{"num_hidden_layers": 10, "hidden_size": 384, "num_attention_heads": 4, "num_key_value_heads": 1, "head_dim": 96, "intermediate_size": 768, "vocab_size": 8714, "hidden_act": "swiglu", "norm": "rmsnorm", "norm_place": "pre", "norm_eps": 1e-05, "positions": "learned+rope", "rope_theta": 14200.0, "rope_fraction": 1.0, "qk_norm": false, "attn_scale": 0.102, "bias": "qkv", "tie_word_embeddings": true, "parallel_block": false, "init": "uniform", "init_std_qkv": 0.0391, "init_std_o": 0.0, "init_std_up": 0.0391, "init_std_down": 0.0, "optimizer": "adamw", "learning_rate": 0.000823, "beta1": 0.9, "beta2": 0.95, "weight_decay": 0.28, "lr_head": 0.00547, "warmup_steps": 513, "schedule": "cos", "final_lr_fraction": 0.0, "batch_tokens": [32768, 65536, 131072], "max_seq_len": 384, "doc_mask": true, "train_tokens": 314500000, "max_steps": 5049, "dataset": "wikipedia_en"}
MLP neurons of a small language model. Each row is named by its layer, matrix (gate and up: input weights) and neuron, and shows model dimensions 64-319. Each number is 500 + 40 x the weight over its row's rms, rounded and kept within 0 to 999. Numbers have three digits each. A neuron's up and down rows have the sign that makes its largest values positive.
Before each neuron's rows, "fires in" lists the words (lower case) most often at its 100 highest values on Wikipedia text that the model never trained on.

fires in: "along", "or", "until", "served", "and", "named"
L2.gate99:396446567471529542500502586491466526464503528525449493466531489504538457476534490521515495534468477494499515508414498542423482601578480513525524482473463434561462537486525442484493470437502485589443459416587469584499454556553495495444451518502516540513496561561410497491476468482522530453542519502525544532509517582506493527602486541489516519498495440493535535493403473514599522555430559531498535486493497552463524554528463545546509517447509399488465570491472538526478485447519537536472450491542458456483562556487512520498434480561508479422497468483450527483514534499480544534517420547605528501512471492513543550467479538509477524488479499563509490503502438480535538503444535501499477472519502578410569498498492441452529560481518436525557523480516552492554488418503499
L2.up99:449482459529465517454516504508467481467457443393501566444498431513531555545439504460493514484507502466456533469574423569515550543518510527488568480464495432585526537481416465462486532442492450506502453505542526480532534551507534475441570525569506567538485531538488480497520489492520503441515463465447587527469499500543524519458485545564449533486496424466555473542562528475497431558489490521538501507551512532488452489522453470539443477532491486478522549586499481406538482487529575559520570499532505524485483556482516490489514532507450541520530537462456499500492525497460560479462510463515554467475497486431537467513526545544493472430477581446536467484464515423489443500553431530504498516469552524486577426467477458498531504482514539507565505514481522444467506509507475

fires in: "which", "that", "while", "on", "than"
L2.gate352:527544520483495493450502425492462489420428536493499483506482497502508492457571509464535489512493476461552518509497542519507474486549541494611530487595476493499503439476484479465450439490532500547488543452445513506507509554478556535461489486503437536547506555544442497541497476455528455541507415411529522565477544540562598511474430549520481464431538531491412468470482521535541449542476501493524472486481535478534457525490498575508478535463426509568528453450510539579473481472460482520535509494428456502498492465519458467411514422493467521547505448511504513446519477546526501539422600424570514533490468520505582477503430501426411569468511460531536470485585462514449520453484492499581390482587542446466456472434486480507510456527462481507508509505512449490498543483515480
L2.up352:541507496537501475412457514434542565529541427468510535511521537472454564515473547538535534444468530469506606463490541574556536508582567475506545525606513569532491493552525496465540545484455442519487427492539539519453585497538505515494471472483502469534522511538495489524541544518575454509478529473491576484500422472480527568532578542469533536498465439495446518557482464440522443514533487539548444544548503469530446589420464493439489526546509496442431565456468471490521508507487525405528563453471495517513543493554496502475561513576481431449557464479458500486515462469439535503434517491523510494501507482484573534558475512458469519465549549566454509461441486505498509468405474517513529500453520474492540508560461458466578516457521491489522565499525522481501508477494522

fires in: "as", "than", "like", "particularly", "to"
L6.gate21:543498513457549502496455505494512456472574511477554503544537518478504545522457558547520446541510490580540484449558514504457528574621483512413499513525470456548480508470473485594508505535513455527505507496518542525556488563422566472441536497432473523431503520550467487421505515500556499488485451420507542543478461465561445455523555441521550532483521533539507440587566456532469476525575536505465518493502486441478509530451431469457492518506501498419553540436454509497576507558495506470541519501533563577489502453461470491564515503494479499473493522463547525443498497417543583523502467553457492473557529503570550462461513492475493543508496581527530452458488530394530446451498531492438492474486541472514455438493506488436466453496507484477558468493554472500503462566566483
L6.up21:510546453482513467528555475506529505426498448485422475542426564487492472438532527571530479487522491442519550479475467476472535434567444554446506524454507479467479495543397424507519542444492491501455439534520510535572537497450568505432461476477565491521476569520391500504543568531503460470460362479465550550434477519531433475515491470495563542481473484518513488533542468462496436493429574552419457510504490515500498478484453566441522576456509560453517464504524546455447463443493506470532462492511451503519519529497490452492466504573463526545472514488509503492513518466476504443468483507429516509530582450582518545481470464518565522443492488488453465452529565478549441480448573470461537478448430451421484503502504510528511529447479543454560460475604558509455456533492580

fires in: "as"
L2.gate628:533522523412500475457521450519474492470433447457526516522435479469499556510518528516519434517475451500497560558520485502489444468590523473512479453519478541529481481499439498557499481506540499547470459499451527469540436535560537512511468489481480539515497462434473500595502502516468520451479425553497594551511518545458534477523509582478533476465463536544483494419519459443526453560542493451574515430431516456473522456487493481458469556537491503435539545481524529475554485510501503513501574487506491508571557508460487509444593506481520526481437500519533443478470532478514531612479580479491492511497487421530606493466580446555476501513417480474483510488445500479484440499464487490509430481535550569447446538502457515563465497495460548465532511477554429534473470565520517
L2.up628:558499574536561494489528466519485475442526508489502509464492523499514583500521478510614481469539474483509560547501496572478506540586491469480501502553521535556443463500570514571456543473477470463556523550561526501494534460586508480560503527499453547592514489485474458564497538499554512454512420511464478460442547473509494484510479505404545520481388518590491419473494543544393525499520486546516498448498619465498526455600550461454512539565556435456515458441530511520475473480473524493506535546479510445407549468556505497448474502482492472504526496499494445442501508520483590502514562450531484512464452437452533480531460526465534461427510494462556439457491493542491493437482529524485394531476516513520556498515481438554484472489476532557549500400411506512470490536468482

fires in: "he", "had", "made", "have", "with", "to"
L6.gate39:512434481565485447553484503466520496405521511448541501530492514433571457475496536481504520501546600573543520446476506459542469520502498528493447463593416569499442490572495482489495490459543524528505467513448519512495510545456496505490530516473482547568516462535454549517508528478544494511519515531514527527470482489502520454476569456517484526518453533463491476582474502574529526473507470488424452507544436556508547539460551599536548573458485527520511532459474517562507486453472524477542428480445454509474575457545466450501486527551465583519508448464434546525441485606549503540519476536511503562528586558533528534490531500477568596465443488568449480521598452499486455558475501516511504471458521549547524493500587482512471442453458493537466468520503468444484469582482483
L6.up39:511466497511549471623504496542548479514492475534513445481568501564558524457561481472502478478546590477569494497548517569484474453523457466451505422479520531500492481552510542490476558491487436471535491549490483547477558498470484502540496548565593448443501523428452508517443529458539551516459537510481455552584408442485472451461466525455539437540488531557478523465559430574462553433510553550523470529508499543528551516521489508533502529540529469476442438499443418547440440503439550539552527523511456473545496531526411548535560498443463502452501445518531503484529527493567469547506522473541499447504502553519578579428524522475544522516509478475412521488519564479436532552562486436481505429486512572456512514483429454488554529500414489489458507437441503467505540505442587

fires in: "to", "from", "with", "for"
L2.gate433:450522481518496509488492563489451485533469409479494549481504486463521532528542496566549430493547499570463435516433553476472494496492456441579489507537451595470527518543464545475504486518487542536489539496492428526505457481463484518425449451510537544521514509525430515449505518472630503431454482529439486483554499500438525420562438520506553458519469537490416466461475446542453505526477523447474494493504459515583494488534523429502530557517494505486466492487504483521551467530557510487499572499460478463508539500467483561557529533461505585463461503530543526490545508503548505520567462450501473484473502451505517536500451462417527484449440525497488480525456517526516437452512440466435491527497524504507446492533562507560452435426508530454523574554506499530586506452493531
L2.up433:458542532506485476527419534493488491472599492528503500491479507489470557580564554481466492547483552533466535583474514546553431441471546506508482478563531485490559528571523474598497458568494444456532502490480407470542467489504467438515505485491531474485496426457537536535459475483539493504521539521472501472556498498510552512570509499534510478488486468476477545510537461472519493487430561526512459463454461517569537438558565482515452480495492525535552500478495520511518478487464521598563505494447430425493472421516570563486584455397447544529513540467462502512451555486529500483533481500503475475482490500451526486472475470469581545451450502417473480536481565494498350509500498562477462469452488552531513479555472460529445490498432490502525560554562472455476501475530504

fires in: "with", "for", "against"
L4.gate239:574480448526451528526491567504472547475520446435450527512511510503434476587544493463447439558460467581477520490426541484568493540533530506472437446518569523522517467512474463525580555500521528501493564442544467481563481485487479505506582417450517534507454479501465474513488490483494508497556461425500453477562479513546530461517509497465447427494552512537506518517540423552467529454538495522619502550463496463526550488494558491551510445489441538466499501488460485495549438516473462591505478538383472503525522485508478549526439451533488448547488461504446527486456528521482474451452440576466440486442502524480526541442561472501484522514451575405507486508546505456411482444550455387438497477526492495433483531513442487495496506541463466534561563461503547484464474469484565
L4.up239:513541538491569539509514415517562548517491519521491453481432465512531469504567474480501458459555536518517502468597548552472488598542527502493568430536519532497490458505497450506520458528551554537486529531498423484427475522483493525436550438466531560558460447537544515554450558557510493463489540544548436531505453524563482535533511514457527476538467579483523463483519529416455560584487516530537509529507557524454515481539557513554522524473518572496512484491534481456585525463459470530521592566579464564572440505493515576469526406487463484478459505394491516528449568458492453503492535496480476481511517524481501445536511471481503525464468474422494468476487560518507542498558503455494494483466511533481494521541514493550507463550523464502562516480501498462545487428505458

fires in: "in", "for", "of", "by", "with", "the"
L2.gate567:578550496447559463471485511522439473459507555507492567505388433518536540513502440508542502517585501486488585498477504571471519553461506498501453513497476465550498553488472501439520500465484442474457500441528509498495522469558529551554452518451445507495513539493516510499519546510466540470469463468517548535541530543519491520506479534449546508427528537495455450459456479509523468490510463463491506493453494511503554491594464512492478577488524525598520467453577466537481503472479561433531475538538510534484529407493516533551551471523542519437507468516505573474485501533443570534498558471584528536477487467484524462433527481444490537482480506421589533544451547555432467554500444551439530480445528548522492485600394544533423505491545528534460472524532424529521614458428546
L2.up567:522472446406571470513427547540514517422519532463465481474448604491496517536583538434556440515453470525471502499481553480537544531462512473467507558561484506556428499524543454558564535544525523490461493481519494511458453504496513541451507496501500545513472551533565454581544412542595559531448459454549479496490470458570555486472494451504551521491462508475437484450494510507543518514480482527417524574533485545513487484526503500536522518481443472574536487448564567521515531479451480517512475511517461447555504456513486457489546558448492449544525534412546461407508443549482489496456468527505469470424494443521552483459555477497509514489506486550512517449542531449510476504501494473472514532543553507438584483485485540513521493487555494564494513555478532565515382473506553

fires in: "on", "and", "with"
L2.gate162:503485526494517406469484517524457440555496486546495475502565457453516488524514471537551509497474549508444488482423543514512510494549483501468564446512505589597440573497513516518491469494514497543527495444439491479477521534529481485488430458436536550463541532518480500529531508491520515459510538473452548517489530470541505511528516470499482446561547495549552495580452430480545501500486515500481483461502536526529460474507552557496584518446571530453539488478473487519532504443570487584462458481473524510547499478498526503460479384546492469537550482482462572522475507467524448530445507444499416455447527506535510573487483476541467487493520514504577468509527492452461581477484543440534493526515416498454471442482458491458519461443517470499446465506464532517525451487444483
L2.up162:443601499447525517520495524504434551486436497527520471494506482445450477485515501533475475492479526487563496450539512487546533482463562567509480526476505503497463485492515501511469530478445550478396541489520473458524552540573554511454525539564447551570566515468437488487550508485479518461540405522485516478503531442494573521572563488599464511510601467496447513540479497483525485503469485526460467516508466521499450527511449535469504455514582431504546492435496483495539505463428484519553523481486560438489529504512489540516537483524428469539522470475538541552534459520417531422513489512507506526513420463478491490520447450423578529448483574441425539434437544518425481450538501371475460543430518429477430473438511544540504538498496513548504544542515504488470484493495533

fires in: "as", "number", "hot"
L4.gate494:498443470511476529484522469416449419521621490477505517549555518408524546500444496503486492548512531518524537493470514514443482529531492444472474482475496499503508492440560468534542455493485508525526477563452459512500501627499488523510458483454435575465499553559497474551570560567495540500522479434476535487543489490520582514550532500465518449513507530475488487526455455512426465504492526475527492512497525511539467507471526489540438458481542503509547570533510568457551455553462533420568483469482470489544591441458535459502477540535538526482479536444507547543493535493508480466528481478451449520447500520461507464437543539572458543515423547485527475529479491476490566429472486421514522501530424560482525470498453449638473475485546471516514481438516506505475483587448556
L4.up494:551451473536498470424522505545512458478481497531492509506442453510549447447553482556529453524458509491557531519539499522486485511469476478476521521439479487467382535565461443502480502515514527465472530570543536437507450544539526510495549430440541541494526499473529525548526465461485518450579532477568497437453476508485513468478538528459515519519502462585477520576422530486469490463543566529535425549496577504553495468481512513454549557489531488464577564448529483584568426458494514521448517484453544476499473479561541468515570487537536513443465508484561479426455610518495457501450455526594536457512454438446435534461593512467423468483515558408553468519515499562462557468496584522472510506543497508578493545466459514522457490431434517465429480468472485471554523529548555

fires in: "for", "when", "after", "with", "before"
L2.gate360:513508455483416441560509504549526525528476566520541449521496502487479492500469453532559428510509499495493472490554501528522547459497479477477492498468544508463531468454480467433455483565486498531507462461476502450555534450459531495474493431518478448572491549580467455522522500531495518468462456523479491515464460457507535455574499461445572554476562506574508525519442467523542534507428488507539466539504468531463462403531515488443495545483514522477458484496503520509521451465500432502521519463599517540513533463457522474523586444534504473433501577529492512426474504489479491519447525540491544413429487499460504481564451523507466434465496482463505469469610548448477496482517548476549510463478519481497533421467553467524489541577524441446499460453536552571505457463510477
L2.up360:463473485458476486465495553487458553459542521479535474458488464542467581508520551472417482455475502542489453475531519491516591599484514551550526438488487474545472510489556573532418409509489537559499469466504514481474545467491567503443553505518492517554480510510476480451444443474537518536541507472476434528432490521604520461479527489470494570501414456554474446528523464532467578463414395400517503476562521523569456526526527525542517555538506474455496491453466537566562452453433506462489433513540458434422524529392489516515496425467444459569447458487486528452539533486515536477427451464425395464500506516497549501515485472422524485516473486454454463530536496475475508489523459539487472475420574489502539499519510501446455534448532515537550574548531555559496446487477461

fires in: "to", "for", "will"
L4.gate420:467456455537419570511446492465527469585477444434519510471490513545546510517511544562543505499544548506558517516426463561558481463533494506530555509494452558517444472516511449535444502481450518465520483563464403484442522497505464498483478481512486445495469521498569448514502522495510473523419463567466556468491490513495483440550543440461506448470491539473459577439566495435509531590521544504544453526468422490517530536527488557448517472527485469465550500537475557493539538498439529495506546509503466534563554517504506488495528557546517502522444427499438631526524474510526499536491483456555452448536467488504482475578546454530517466513542508551453527513504559500490447495542509545519518466572517527566443493610544501523486568417526554543515466516498490428566441482516566
L4.up420:510503515420507553445517461450525575466469498528537455523527506474565467526520518479495454530580449551452502547521574442500470507485529495446483525569442494513548526468427490592467517508489516490540476487442507496564504488441437539493418499489474493420485586496533490465540511498501506429537451499501484457506520436500597466490465448483534499492478478579404509436469504518563511531454587544540448534506568498550502529426511470576509520466396481524493486485446526534473454448555535542431506538460423468490455468537443545466508522516437529468531522593569538581546532469476394461529604458458510495528422482524520532578493494460504531557516487494512526565594495525566502467515494473550510488521474521533491515469471549517525516539540529439471513495506448484502522469506567